From a checkpoint of a small transformer trained on Wikipedia.
Size: width 768, MLP 3072 squared ReLU.
Architecture: RMSNorm before each block, no biases in attention or MLP, normalized queries and keys, capped logits.
MLP neurons of a small language model. Each row is named by its layer, matrix (up: input weights; down: output weights) and neuron, and shows model dimensions 384-447. Each number is 128 + 24 x the weight over its row's rms, rounded and kept within 0 to 255.
After each neuron's rows, "fires in" lists the words (lower case) most often at its 100 highest values on Wikipedia text that the model never trained on. A number after a token or word is its count.

L6.up1204 [147 101 174 138 152 141 134 152 182  98 104  93 167 150 111 117 116  81 175 137 106 153 106 129 123 103 156 138 165  90 172  94 132 130 130  90 129 133 175 120  98 118 162 126 171 124 116 193 158 133 108 148 171 135 126 130 113 170 130 106 110 125 106 148]
L6.down1204 [ 98  56 107 135 124 116 154 130  85 117 159 157 126 104 118 127 155 149 146 118 114 138 142  45 123  89 110  94 113 130 149  98 155 104 147 110 143 121 128 122 112  91 164 122  99 145 133 170 129 122 107 148 117  88 104 156 109 108 159 132 149 125 135 131]
fires in: "to" 46, "especially" 6, "help" 6, "as" 5, "particularly" 4

L6.up2966 [144 132 145 136 109 128 119 112 125 113 145 129 166 106 142 130 192 160 123 120 100 105 131 145 138 172 133  92 153 165 127 146 137 142 103 148 136 131 109 122 122 140 139 150 152 137 140 144 123 119  98 134 109 153  78  46 129 112 123 126 157 109  80 137]
L6.down2966 [136 151 128 105 148 115 114 134 166 102 119  86 142 131 103 122 148 102 164 131 150 139 123 159 106 106 112 118  92 143 117 122 144 107  91  83 123  94 155 148  81 197 127 107 140 123 158 180  88 130 103 131 165 154 151 115 110 130 162 111 126 121 133 123]
fires in: "a" 80

L6.up2299 [129 132  97 169 128 121 130 125  92 172 142  86 141 130 155 118  75 132 107 112 129 116  99 141 150 153 117 106 138 129 150 142 126 170 115 120 137 110 111  92 115 130 151 147 147 142 123 159 100 138  95 145 145 126 150 165 151 163 132 145 125 142 120 159]
L6.down2299 [151 108 141 108 120  94 105 132 157 157 103 106 139 150 157 102 129 110 108 123 133 116 111 140 115 135 133 137 128 108 112 150 121  99 153 148 136 129 126  93 102 154 115 149 137 100 136 129 123 119  73 154 138 135 138 107  72 123 137 157 134 138 135 120]
fires in: "two" 22, "three" 19, "one" 18, "3" 12, "four" 8

L6.up1484 [133 103 142 149 174 139 149 113 110 116 116  86 143 100 135 134 123 145 158 123 115 106 116 172 132 102 113 141 137 131 131 114 108 121 144 177 123 165 125 167 131 146 157 117 119  92 117 115 140 145 125 105 136 168 169 111 105  71  94 126 151 144 184 110]
L6.down1484 [136 141  92 128 117 153  69 142 125 137 157 129 163 140  99 137 138 130 113 162 133 124 135  97 115 151 147 128 111 116 124 144  53 126 116 122  94 150  74 117 138  95 112 112 177 151 166 154 155 164 112 133 130 139 152 161 119 163 118 123 154 137 139 113]
fires in: "is" 39, "a" 11

L6.up2559 [139 128 108 187 156 138 150 133 133 162 131 153 113 117 105 120 118 140 106 115  94 122 100 155 127 110 109 105 143 134 140 147 140 147 116 144 135 134 115 103 148 124  96 107 107  94  94 138 134 162 121 122 165 109 158 157 140 120 140 113 106 163 113 162]
L6.down2559 [ 94 112 165 171 151 165 154  74 142 119 144 121 127 126 139 141  96  99 136 108 122 108 130 133  79 139 123 159 139 125  75 114 153  99  95  79 106  96 133 108  98 114 141 114 124  70 179 118 117 134  95 130 121 137  47 128 119 128 143 101 111 100 174 141]
fires in: "two" 14, "three" 12, "four" 8, "end" 7, "open" 7, "single" 5

L6.up2422 [140 155 150 127 118 133 165 146 105 138 143 112  85 152  75 102 104 143 126 162 149 150 121 121 134 155 144 168 135 136 128 141 154 110 145 129 153 190 128 158 170 133 108 149 116  69 130 110 138  93 164 184 128 106 148 154  67 110 160 116 138  90 129 138]
L6.down2422 [104  86 162 136  81 103 142 139 146 136 144  86  92 197  59 134 151 141  80 143 129 103  87 123 147 109 138  88 125 117 113 119 144 117 122 143 139 123 101 125 141 161 149 105 126 150 110 153 111 117 131  77 105 151 166 122 166 127 120 130 115 117 122 161]
fires in: "he" 45, "and" 15, "i" 8, "she" 6

L6.up561 [134 150 116 178 103 115 143 119 142 153 153 127  71 145 135 113 102 110 131  98 133 121 112 134  69 115 153 168 136 123 109 104 132 129 117 143 157  92 104 118 124 105  99 163 132 147 165  87 104 132 139 130 133 114 142 128 124 109 124 103 136  95 141 141]
L6.down561 [167 136 113  97 162 107 110 136  80  59 152  91 122 119 156 105  87 102  87 153 129 107 134 132 148 109 158 119 137 153 128 134 127 144 139 100 132 176  86 137 104  63 129 200 120  69 150 102 131 145 109 121 120  89 119 133 127 106 109 158 131 119 116 110]
fires in: "her" 25, "its" 15, "their" 13, "his" 8, "them" 5

L6.up2919 [124 120 121  95  95 142 129 119 115 147 134 133  98 148 124 164 115  99 143 143  57 144 137 100 118 107 131 120 158 111 148 107 144 107  85 160 111 148 134 125 115 166 143 119 136 140 128 149 143 123 142 142 143 122 150 148 154  98  99 161 130 118 113 103]
L6.down2919 [145 128 122 116 114 144 141 124  96 172 103 152 103  91 103 155  80 123 160 100 129 174 101 129 113 161 164 137 150 179 130 118 149 148  48 134 147 135 174 113 136 108 120 169 124 147 111 161 137 118 143 131  96 113 136 139 110 146 136 129  94 165 147 123]
fires in: "under" 15, "for" 10, "with" 10, "over" 7, "moved" 5, "changed" 4

L6.up1146 [111 172 108  76 113 139 132 112 129 106 117 179 143  98 125 152 109 138 143 140 131 124 125 152 125 156 101 140 126 114 185 160 122 130  98 113 132 135 122 139 131 136  99 140  80 116 155 123 136  88 152 137 145 110 157 155 160 136 135 159 144 139 114 104]
L6.down1146 [103 126 130 150 117 133 125  69 139 149 118 132 112 142 132 147 141 129 138 139 124 104 139 126  75 206 128 126 119  91 158 163 124 102  84 136  93 128  94 172  99 153 136 136 162 152 127 162 117 119 137  92 165 159 105 119 136 131 130 136 134  98 143 159]
fires in: "s" 31, "his" 22, "of" 18, "her" 5, "their" 5

L6.up2999 [104 152 137 144 122 114 114 126 126 117 128 154 168 143 134 140 206  84 130 128 130 115 129 151 128 159 155 163 153 138 132 158 108 122 101 121 115 116 169  91 152  89 113 151 138  75 127 155  90 151  87 154  95  98 102  91 122  98 101 146 145 132 113 172]
L6.down2999 [125 121 154 180 150 154 178 125 148  85 109 123 141 134 153 104 127  97 100 112 168 152 151 162 154 156 127 108 154 144 114 114 121  93 161 103 149 156 134 104 113 107 124 129 136 163 147 104 121 160 123  99 111 115 129 128 170 122 144 138 120 113 159 126]
fires in: "north" 23, "off" 12, "to" 9, "in" 8, "from" 7, "on" 6

L6.up2212 [173 154 123 131 122 139 129 119 155 129 120 116 116 139 144 132 143 149 149  90 127 109 115 142 107  74  87  70  99  85 116 164 120 122  48 134 150 142 133 144 131 147 128  79 141 161 136 152  66 163 138 147  86 155 123  96 152 143 146  77 153 161 180 106]
L6.down2212 [135 144 154 123 149 121 131 149 153 112  76 152 142 100 148 136 145 134 128 173 135 103 152 116  96 129 118 108 161 134 140 137 126  85 138 123 119 161 172 116 141 118 106 129 152 132 124 107 129 112 102 145 161 152 104 132  96 117 137 116 149  91  87 155]
fires in: "a" 30, "an" 10, "failed" 7, "new" 5

L6.up1851 [167 119  99 135 114 146 179 101 142 133 164 137 133 143 155 108 101 126 173 125 106 108 128 113  83 135 150 120 106 104 130 119 103 150 162  96 130 127 100 114 106 111 133  87 151 138 139 139 141 163 125 185 157 159 135 106 113 175 140 125 123 133 123 112]
L6.down1851 [141 166 170  52 148 134  97 128  88 146  85 100 151 156 138 133 103 120 116  97  78 121 130 140 127 134 134 106 140 124 141 151 127 158 105 120 192 102  91 135 122 138 125 127 123 132 154 145 102 133 125 111 139 153 108 111 141 149  94 119 117 140 128 130]
fires in: "who" 23, "when" 13, "while" 12, "after" 7, "what" 5, "which" 5

L6.up553 [ 69 157 144  85 130 156 116 150 135 154 122 154 120  94 126 141 126 133 180 165 100 138 153 182 114  86 116 135 112 142 136 186 107 129 152 150 163 131  70 126 128  96 152 123 135 137 134 114 141 122 108 145 107 116 114 111 145 100 155 125 140 165 133 142]
L6.down553 [102 110 140 128 108 136 107 100 147 148  82 134 142 136 134 155 137 115  93 155 126 137 151 104 159  91 138 164  84 102 123 108 172 119 152 154 109 145 121 123  72 125 142 117 101 116 106 147 111  66 116 105 160 125 138 153 155 126 131  57 119 150 129 112]
fires in: "it" 21, "to" 17, "had" 12, "its" 4

L6.up795 [115 124 123 174 139  99 126 116 116 179 135 138 141 125  82 120 163  97 146 134 156 124 143 112  88  90 128 145 162 124 142 149 154 139 158 136 128  98 125 133 132 107 140 105  97 100 129 123 159  96 136 126 144 132 134 108 154  98 122 105 129 136 126  91]
L6.down795 [184 105 137 179 111 110 143 157 129 139 101 109 142 122  73 145 140 124 130 136 102 132 165 110 161 124 115 131 138 131 160 126  99 138 136 138 129 131  98 167  85 115 148 116 158 153 147 158 123 141 149  75  93 111 124 122 113 126 145 144 152 144  98 144]
fires in: "was" 54, "had" 34, "were" 8

L6.up2749 [131 121 137  80 108 143 161 104 127 183 119 147 113 134  83 131 158 156 210 166 126 120 128 115 119  93 127 122 106 133 151 118 120 163 152 131 142 132 149 175 129 155 120 138  97 127 140 140 132  89 134 163 146  87 125 144 101 146  96 120 141  95 105 127]
L6.down2749 [184 150 114 156 155  90 100 170 146 136 110 152 120 120 115 165 103 169 115  86 147  90 124 109 155 127 154 121 124 129 136 141 127 122 113 173 101 144 143  94 127 135 164 132 121 155 126  80 132 120 133  89 131 153 102 101 145 108 148 158 136 145 118 145]
fires in: "his" 44, "s" 13, "their" 9, "her" 7, "he" 4

L6.up1738 [ 94 162 154 137 133 153 145 132 103 150 139 126 114 183 140 170 146 150 142 123 129 121 102 157 151 162 104 162 132 103 114 110  79 113 123 127  82 126 115 154 101 119 141 144 119 160 116 104 153 147  94 115 126 152  89 149 121  81 129 135 119 103 113 154]
L6.down1738 [150 107 131 107  95 118  78 140 135 121 149  83 146 114  97 158 138 130 177 141 121 144 124 138 116 106 120  88  66 142 134  85 150 138 124 143 153 159 157 110 122 115 116 114 140 120 146 168 161 114 109 146  96  84 150 139 120 124 141 125 123 109  94 166]
fires in: "the" 60, "as" 15, "other" 4

L6.up1987 [164 149  62 144 126 110 132 116 107 132 109  89 131 117 123 124 140 136 182 140 143 142 124 176 153 127 156 116 120 107 138 142 124 137 103 116 124 176  95 133 115 125 140 115 109 121 122 160 103 121 156 137 110 164 158  99 156 114 144 109 167 113 103 129]
L6.down1987 [113 154 142 185  76 119 151 111 134 109  95 145 158 126 161 171 119 128 145 130 107  94 158 118 141 157 124 177 100 146 166 130 141 170 135 104  94 149 142 128 157 128 148  78 128 162 127  73 127 156 119 116  93 113  93 137 138 142 120 124 126 113 122 125]
fires in: "a" 43, "called" 4, "set" 4

L6.up1874 [141 123 107 128  99  98 112 126 108 129 128 124 102 121 124 145 114 126 121 123 109 154 113 128 117 155  92 141 145 131 123 151 177 154 116 146  93 135 114  82 127 130 128 116 161 108 111 115 152 181 147 143 113 148  79 135  89 140 108 170 135 120 133 135]
L6.down1874 [ 74  94 125 113 135 160 122 126 109 133 117 128  67 160 161 146  91 153 139 149 124 129  89 127 149 121 102 117 145 111 138 124 104 160 157 159 104 131 110 142 125 144 161 120 141 102 135 117 113 141 148 136 152 130  93 138 125 153  88  89 103 135 145 106]
fires in: "the" 30, "a" 16, "s" 4, "and" 4, "his" 4

L6.up1862 [174 141 153 162  96 136 112 159 113  95 145  95 101 132 114 132 146  87 105 127 174 138 124 165 129 112 163 194 129 123 147 140 145 141 158 143 146 122 156 106 134 127  90 106 120 153 120 141  79 156 133 113 132 172 121 174 141 140 131 126 145 105 120 118]
L6.down1862 [158  94 164  79 167 145 135 164 122 113 101 132 140 123 100  96 140 104 128 130 149 142 125  99 106 105 107 133 154  93 176 144 109 124 145  74 108 101 183 159 128 131 115 111 125  75 151 149 109 145 142 153 102 120 164 137 131 114 142 115  81 139 129 142]
fires in: "the" 21, "as" 15, "or" 14, "known" 12, "called" 8, "name" 4

L6.up2525 [124 156 140 119 103 120  93 117 134 134 165 127 129 162 158 151 132 103 105 129 114 126 116 124 134 127 113 160 136 126 158 140 120 116  89 127 140 142 121 103 138 137 102 115 111 119 196 164 123 117 120 119 136 124 112 120 114 114 103 134 109 128 110 105]
L6.down2525 [102 146 133 139 161  58 162 107 150 149 133 149 135 131 137 146  88 123 138 116 130 122 129  84  96 120 120 112 140 125 113 115 119 128 123 179 121 132 134 121 154 123 124 189 147 135 137 149 108 117 147  84 166  85 128 117 151 187 112 127 131 144 132 147]
fires in: "s" 47, "its" 9, "their" 7, "his" 5

L6.up785 [161  91 102 128 119 162 164 105 142 110  76 186  80  86 140 120 110 102 112 146 118 151 123 108 137 164 118 132 144 134 125 126 125 138 136 143 136 147 128 150 185 141 166  79 139 151 102 125 114 118 131 140 153 152 113 146 151 133  98 107 149 143  96 143]
L6.down785 [121 123 147  92 101 138 130 131 139 144 113 116 116 175 161 130  86 142 152 108 107 135 149 153 130 104  93 131  80 105 120 119 121 121 106 125 153 168 128 166 101 171 148 152 101 125 150 129  92 140 114 142  83 125 123 146 127 112 136 135 120 131 136 121]
fires in: "the" 51, "l" 12

L6.up3056 [119 164 113 128 132  72 102 101 148 132 123 105 129 125 125 141  96 195  90 136 198 123  80 137 172 105 112 109 121 131 126 131 112 118 181 102 141 172 178 126 128 115  94 180 161 147 103 140  78 153 139  88  78  88 117 132 100 106 161 112 158 168 164 108]
L6.down3056 [123 128 115 129 128 115 114 143 156 138 105 124 182 131 103 143 108  96  80 124 133 147 109 188 148 150 124 113 151 123 129 114 136 130 147 134  91 144 131 147 134 112 102 125 114 123 138 109  98 138  87 157 147 144 126 135 129 119 145 144 137 141 176 150]
fires in: "the" 62, "national" 6

L6.up2288 [ 81 102 145  90 141 149 115 113  97 146 172  92 127 127  93  87 109 146 129 141 100 106 174 173 120 139 110  97 166 164 159 129 114 130  66 134 132 166 135 135 153 135 125 132 124 143 134  86 126 120 125 123 100 147 166 157 111 165 153 155 119 143  82 127]
L6.down2288 [142 108 138 156 116 126 131 106  95 181 136 119 137 115 105 120 132 121  91 126 184  89 118  90 120  97 116 109 157 157 122 161 107  77 141  81 155 111 106 103 110 150 157 116 124  66 107 118 114 151 118 119 136  93 100 109  70 136 133 117 135 111 112 121]
fires in: "in" 59, "of" 11, "into" 7, "under" 5, "within" 4, "at" 4

L6.up1693 [107 130 131 142 128 128 158 109 160 140 181 123 111 118 113 134 140 125 122 148 112 136 119 149  75  89 133 116  88 135 109 141 108 150  82 160 143 106 133 118 130  85 117  89 157 144 138  95 133 156 145 138 138 130 123 151 160 119 126 127 120 108 123 109]
L6.down1693 [105 108 162 124 148 132 123 131 140 122 150 130  68 171  92 108 120  97 143 136 144 141 117 169 147 140 148 120 145 137 139 171 171 136 150 108 127 107 150 144 126 129 109 138 104 126  94 132 148 168 172  62 127 184 170 137 104 112 134 133 152 121 101  87]
fires in: "was" 38, "on" 7, "rahmatullah" 5

L6.up2970 [159 122 124 158  93 149 143 154 125 137 161 109 131 146 124 152  99 131 123 149  96 141 115 104 134 139 143 195 159  99 107 190 120 167 143 104 148 103 141 115 168 158 126 141 145 156 121 166 165 130 139 136 144 161 149 135 124 138 135 140 142 105 142 146]
L6.down2970 [148  70 104 103  84 139 165 145 129 100 143 128 117 171  87 166 101 114 111 107 126 150 101 109 167 109 135 134 158 107 123 140 118 141 108  98 162 145 154  99 165 128 156 110 140 114  83 120 143 125 117 184 157 166 131 168 168 133 139 130 138 141 166 155]
fires in: "one" 34, "1" 20, "aces" 5

L6.up948 [ 81 115 158 114 142 100 153 115 152 147 114 106 126 116 132 123 145 175 151 134 134 134 121 118 159 148 138  98 133  97 124 113 119 156 157 100  95 131 120 187 139  88 128 133 148 142 114 128 162 129 117 173 153 128 180 127 137 159 137 173 104 106 125 120]
L6.down948 [107 130 101 139 118 127 121  99 162  92 152 136 157 107 122  88 124  85 105  99 140 134 149 138 159 138 127  99 131 171 136 147 115 129 128 136 138 119  97 109 140  98 153 131 106 128 151 168 108 132 157 142 191 132 145 142 145 138  70 154 111 114 184 155]
fires in: "each" 19, "first" 13, "1" 10, "one" 9, "and" 5, "platform" 5

L6.up283 [143 121 124 143  93 132 111 136 115 138 134 107 154 154 158 148 137 130 126 138 103 137 134 123 111  99 147 129 151  97 132 147 133 133 160 156 134 138 141 136 153 135 149 116 105 107 129 108  98 117 142  97  98 143 113 136 137 102 106 160 130  88 141  97]
L6.down283 [ 88  90 134 132 122 128 139  98 116 142 104 134 129 191 158 137 127 165 158 133 123 117 166 154  89 101 148 156 166  84 129 103 125 144  90 106 110 141 129 120 101 124  98 138 115  91 141 115 134  73  96 132 111 138 114 150 164  77 151 159 113 174 155 119]
fires in: "of" 14, "to" 14, "a" 13, "suffered" 8, "in" 8

L6.up1139 [123 119 154 172 164 170 137  86 116 161 103 147 110  88 136 155 106 137 102  76  82 100 114 142 121 160 128 139 130  97 146 130 110 153 130 111  92 161 110 109 128  83  75 145 124 133 114 153 108  93 149 144 143 132 177 147 125 124 125 154 148 128 109 157]
L6.down1139 [110 158 149 141 139 106 155 169  78 137  99 139 153 129 142 104 185 100 151 140 157 102 132 117 103 152 106 150 124  95 148 158 127 132 147 159 144 107 149  96 118 136 103 137 101 144 124 146 143 146 122 151 139 188 165  97 108 119 133 147 141  91 167 108]
fires in: "in" 23, "the" 15, "however" 11, "was" 7, "been" 6, "at" 6

L6.up2174 [138 162 142 130 100 136 148 126 127 187 131 148 139 141  73 148 158 154 130 100 143 140 128 145 130 103  89 126  63  96 143 141 149  86 170 136 137 124 106 136 102 111 136 160 132 115  67 132 135 108 150 108 136 128  84 135 118 167 124 124 130 117 142 124]
L6.down2174 [ 87 162 130 158 136 159 137  89 134 155 172 128 106 129 130 151 140 168 140 135 137 131  71 132 139 104 183 120 148 156 139 130 113 152 128 113 114 171  89 124  82 142 123 145 121  88 155 123  85 123 131 104 119 114 148 154 168  91 143 145 123  95 125 152]
fires in: "with" 20, "a" 18, "has" 12, "his" 8, "its" 7

L6.up1295 [127 136 183 129 123 112 142 124 118 148 135 126 151 109  98 129 158 154 150 143 106  99 111 147  89 120 173 147 155 168 133 144 165 134 123 114 122 128  92 139 128 106  93 134 130  89 164  93 126 103 124  97 106 152 139 115 100 106 169 140 167 149 122 118]
L6.down1295 [111 166  66 111 144 118 157  79 121 135 138 139 107 112 142 129 146 110 133 132 136 105 123 165 126 165 126 129 127 120 105 141 120 117  73 123 110  81 138 102 123 173  79 120 113 130 105 151 178  86 160  92 105 124 112 148 125 128  98 151 140 102 132 139]
fires in: "in" 39, "by" 12, "at" 7, "this" 6, "that" 5

L6.up1036 [113 110 114 112 159 150 129 103  75 150 119 158 120 119 144 135 123 121 110  65 125 125 102 144 135  94 152 136 104 125 144 146 137 181 101 142 175  91 139 106 186  85  80 144 141  92 137 117 118 151 153 140 131 148 141  96  87 160 123 104 128 134 167 121]
L6.down1036 [ 90  89 142 158 124 140 147 142 152 113 127 134 107 162 151 128 154 106 154 117 128 131 137 140 156 151 107 117 137 136 100  92 102 174 108 170 145  90 103 129 138 164 102  66 161 142 105 158 107 134 105 148 126  91 121  78 128 100 169 150 125 141 123  91]
fires in: "in" 52, "of" 34

L6.up391 [116 117 103 154 121 167 144 132 109 116 107 117 165 187 136 114 129 108 119 116 114 133 119 143  94 146 114 108 150 109 125  92 167 142  86 157  79  96 100  65 123 166 193 143 167 117  82  99 146 135  99 150 126 139 113 122 157 158 149 189 152 112 110 142]
L6.down391 [106 110 128  82 152 185  91 108 130 106 100 144 122 155 140  68 113 161  93 145 119 110 145 147 160 159 158 140 109 167 163 138 132 150 109 184 108 121 113 116 130 156 171 123 116 118 157 146 128 133 153 123  91 117 126 140 153 137 118 124 132  69 101 142]
fires in: "of" 43, "the" 8, "a" 7

L6.up232 [116 121 156 129 120 159 138  97 106 134  68 124 119 131 103 106 151 131  78 111 138 150  92 138 125 117 104 162 111 136 142 132 124 122 135 137 122 140 157 122 143 129 116  88 122 103 114  79 153  94 145 128 141 127 161 133  81 137 141 153 145 105 124 139]
L6.down232 [103 125 124  77 147 145 108  79  99 141  81 153 111 147 132 103 155 163 153 160 111  96  95 147 135 123 135  98 142 109 121  95 124 131 157 124 123 129 110 120 138 118 132  98 121 125 117 167 128 132 144  86 112 123 130 139 163 113 131 119 106 141 100 157]
fires in: "in" 52, "university" 4

L6.up1695 [145 154 151 141 147 117 156 117 101  80 118 118 140  83 130 137 158 157 109 108  79 144  65  84 156 116 103 181 132 129 138 118 125 158 153  94 121 119 149 137 158 121 173 137 120 159 146 159 159 119 103  90 139 118 142 131 162 135 124 150 143 110 118 117]
L6.down1695 [ 84 166 106 143 120 111 127 129 156 138 106 165 134 131 187 134 139 113 106 105 114 137 162 122 154 127 108 137 190 158 113 141 112  97 161 142 102  86 138 112 131 159 159 161 131 139 145 115 134 113 133  92 110 114  73 125 148 137 105 139 117 129 127 128]
fires in: "the" 50, "in" 6, "on" 4

L6.up1393 [110 117  93 152 148 156 127 111 118 169 144 103 124 108  97 148 131 104 133 141 156 135 138  97 111 104 161 131 141  86 102 134  99 122 118 100 141 141 118 174 105 169 112 161 117 147 122  88 162 143 210 159 106  72 134 102 138 133 115 156 150 128 108 122]
L6.down1393 [108 138  87  98 121  80 106 151  87 146 125 165  98  89 116 143  93 168 140 106 109 106 187 135 127 133  86 124 146 101 150 145 152 130 147 132 126  97 134 124 128 149 158 147 111 149 113  84  94 146 168 105 142  85 127 170 100 154 103 100 165 128 120 169]
fires in: "had" 29, "who" 10, "already" 6, "previously" 6, "did" 4

L6.up2202 [119 160 139  75 129 155 125 134 164 137 135  79 161 157  46 124 151 108 122 144 119 153 157 101 163 112 145 178 140 117 112 149 108 150 140 112 144 119  80 123 120  97 157 124 126 149 166  94 111 167  96 167 123 116 128 115 118 140 116 124 150 105  84 130]
L6.down2202 [164 122  83 128 168 124  87 123 148 123 154 121 134  85  68 116 116 123 152 113 162 162 141 133 119 101 151 149 110 159 120  91 139 118 110 122 119 156 103 133 139 161 119 104 125 181 101 114  90 124 103 156 145 184 103 127 125  87 143 159 119 171 122 139]
fires in: "at" 45, "star" 4, "stars" 4

L6.up576 [104 120 108 137 161 145 135 128 101 140 124 152 126 100 102 179 157  94 131 105 136 115 154 116  65 145 153 171 120 108 183 155 141 140  87 143 153 163 158 140 171  74 116 146 137 135 119 126 123 128 134 162 149 166 124 113 122 133 131 100 102 113 123 147]
L6.down576 [107 124 127 146 171 102 162  91  89  90 119 115 104 136 126 134 120 157 131 113 143 127 150  73 115 140 126 102 127 128 158  88 154 137  83  95 121 101 139 122 140 107 170 111 172 152 140 125 145 103 134 153 149  83 146 121 113 148 143  97 159 101 192 124]
fires in: "he" 39, "who" 14, "i" 5, "hedges" 4

L6.up1908 [158 136 158  48 148 101 172 125 140 122 150 158 117 126 137 114 129 141 151 158 112 113 143 112 115  88 126 167 100 132 176 136 115 145 155  94 145 119 146 118  72  92 135 121 138 123  99  53 140 145 172 137 135 122 186 108 126 110  81 112 136 125 132 154]
L6.down1908 [152 110 165 111 169 139 116 159 163 140 150 155 151 149 165 132 126 125 164 150 148 123 110 104  78 130 146 113 157 154 165 110 131 100 160  87 150 128 134 163 165 144 103 101 112 169 127 116 108 108 128 106 122 162 119 107 119  98 108 117  60 110 143 107]
fires in: "which" 32, "what" 20, "not" 9, "that" 7, "would" 4

L6.up255 [127 120 153 153  99 126 111 118  65 136 162  59 144 128 118  99  91  96 114 132  79 141 107 123 135 101 160 131 158 154 134 111 152 148 131 134 112 157 135 112 141 113 132  94 147 153  95 134 156  89 154 112 140 133 143 148 136 135 124 143 118 141 155 129]
L6.down255 [119 141 148  73 123 154 167  99 115 152 106 103 139 128  94 143 146 103 159 110 150 119 128 130 138 182 110 107 133 123 118 152 139 116  83 138  84 156 111 100 117 168 111 155 106 136 130  99 124 121 141 160  99  87 132 137  81 112 129 139 139 147 138 144]
fires in: "not" 22, "as" 12, "from" 9, "most" 7, "the" 5

L6.up2872 [130 145 113 100 114  99 108 131 123 145 127 109 150 111 113 138 118 140 107 153 145 152 109 126 133 106 145 130 146 101 164 113 112 114  78 132 122  98 118 103  87 112  93 120 116 100 125 143 130 105 123 154 180 110 122 122 171 130 140 114 121 162 151 103]
L6.down2872 [132 108 114 134 132 144 139  97 160 151  90 138 173  74  92 119 115 173 111  94 130 141 117 128  98 145 137 115 148 175 129  63 136 120 127 121 121 121 154 132 133 128  95 158 118 151 157 111 149 153 130 135 126 115  89 126 127 164 147  79 146 154 127 130]
fires in: "the" 31, "such" 23, "around" 7, "regarded" 5

L6.up472 [105 119 131 161 108 126 117 127 154 163 139 101 107 181  60  96 173 104 172 150 125 141  95  68 105 115 127 158 126 104 124 155 131  88 132 109 112 114 144 107 163 106 160  90 155 147  96 146 166 135 155 100 110 117 150 141 121 121 121 119 163 104 105 103]
L6.down472 [154 119 156 163 117  93 134 163 107  92  89 114 103 145  67 122 120  98 135 160 153 110 120 124 119 138 141 137 113 159 133 117 133 147 142 142 126 112 109 151 151 104 164 138 116 110 164 156 110 161 177 109 204 124 137 153 170 114 159 144 176 101 117  82]
fires in: "was" 59, "he" 6, "his" 5

L6.up2710 [158 117 151 133 184 117 160 156 129 138 154 126 120 159 138 151 109 130 128 169 142 114 142 108 178 132  86 153  97 148 153 132 106 150 102 125 141 118 139 131 105 121 189 139 124 166 102 122 135 158 148 118 162 136 126  73 164 155 130  98 100 120 153 148]
L6.down2710 [170  93 160  94 121 147  92 118 140 129  69 104 154 167 126 112 117 114 113 137 151 119 129 142 115  87 153 127 120  91 136 117 158 133 125 135 111 137 153 114 140 144 165 112  93 164 119 157 111 170 134 138 119 129 132 119 146 134 106 184 157 124 123  87]
fires in: "the" 20, "be" 15, "were" 10, "they" 6, "is" 6, "of" 6

L6.up566 [108 136 142 126 137  95 144 143 106 145 157 134 129 116 149  94 126 111  85 114 147  89  72 143  98 164  89 103 170 131 138 122 148 119 103 113  86 129 105 108 119 120 132 100 146 164 100  79 109 123 127 125 115 143 113  81 138 136 147 146 145 120 148 165]
L6.down566 [136 170 141 124  89 125  98 137 130 126  88 145 112 140 162 104 138  86  97 133 140 126 142 137 122 133 139 116 111 118 120 126 147 153 116 132  99 131 107 109 105 105 120 128 124 151 114 129 118 149 134 155 107  99 130 101  99 122 154 153 101 100 153 113]
fires in: "of" 31, "the" 12, "japanese" 11, "and" 9, "former" 7

L6.up2089 [140 138 173 125 146 123 100 135 168 111 138 144 167 123 111 133 102 163  97 140 140 150 124 109 124 127 149 140 124 128 124 130 108 116  99 133  77 169  75  53 172 100 145  84 136 112 156 118 151 149 122 155 142 101 102 136 133 126 134 115 149 137 101 142]
L6.down2089 [148 102 126 139 124 129 145 138 145 159 122 106 131 136 152 116 173 145 120 111  99  96 118  61  95 118 112 175 157 107 153 142 150 116 149 129 143 130 121 114 108 109 142 139 121 107 139 140 166 103 148  80 187 115 152 117 122 174 111 117  93 126 151 133]
fires in: "it" 35, "has" 17, "is" 9, "had" 7

L6.up2224 [120  93 130 143 123 121 149 104 152 128 143 127 182 113 116 133 153  69 146 127 143 124 114 134 128 138 121 183 145 110 140 159 122 137 155 125 131 103 126 153 125 106 116 132 110 141 143 114  99 159 120 171 110 141  89 131 122 111 116 110 114 135 110 117]
L6.down2224 [179 118 132 146 124 140 155  89 157 161 184 132 101 122  91 149 168 130 158 147 129 173 125 123 126  99 137 124 137  88 126 132 128 144 105 146 130  87 127 124 139 117 128 120 158 115 164 143 149 151 155 111 142 139 117  99 156 144 120 159 160 131 117 140]
fires in: "for" 41, "at" 10, "as" 9, "taken" 4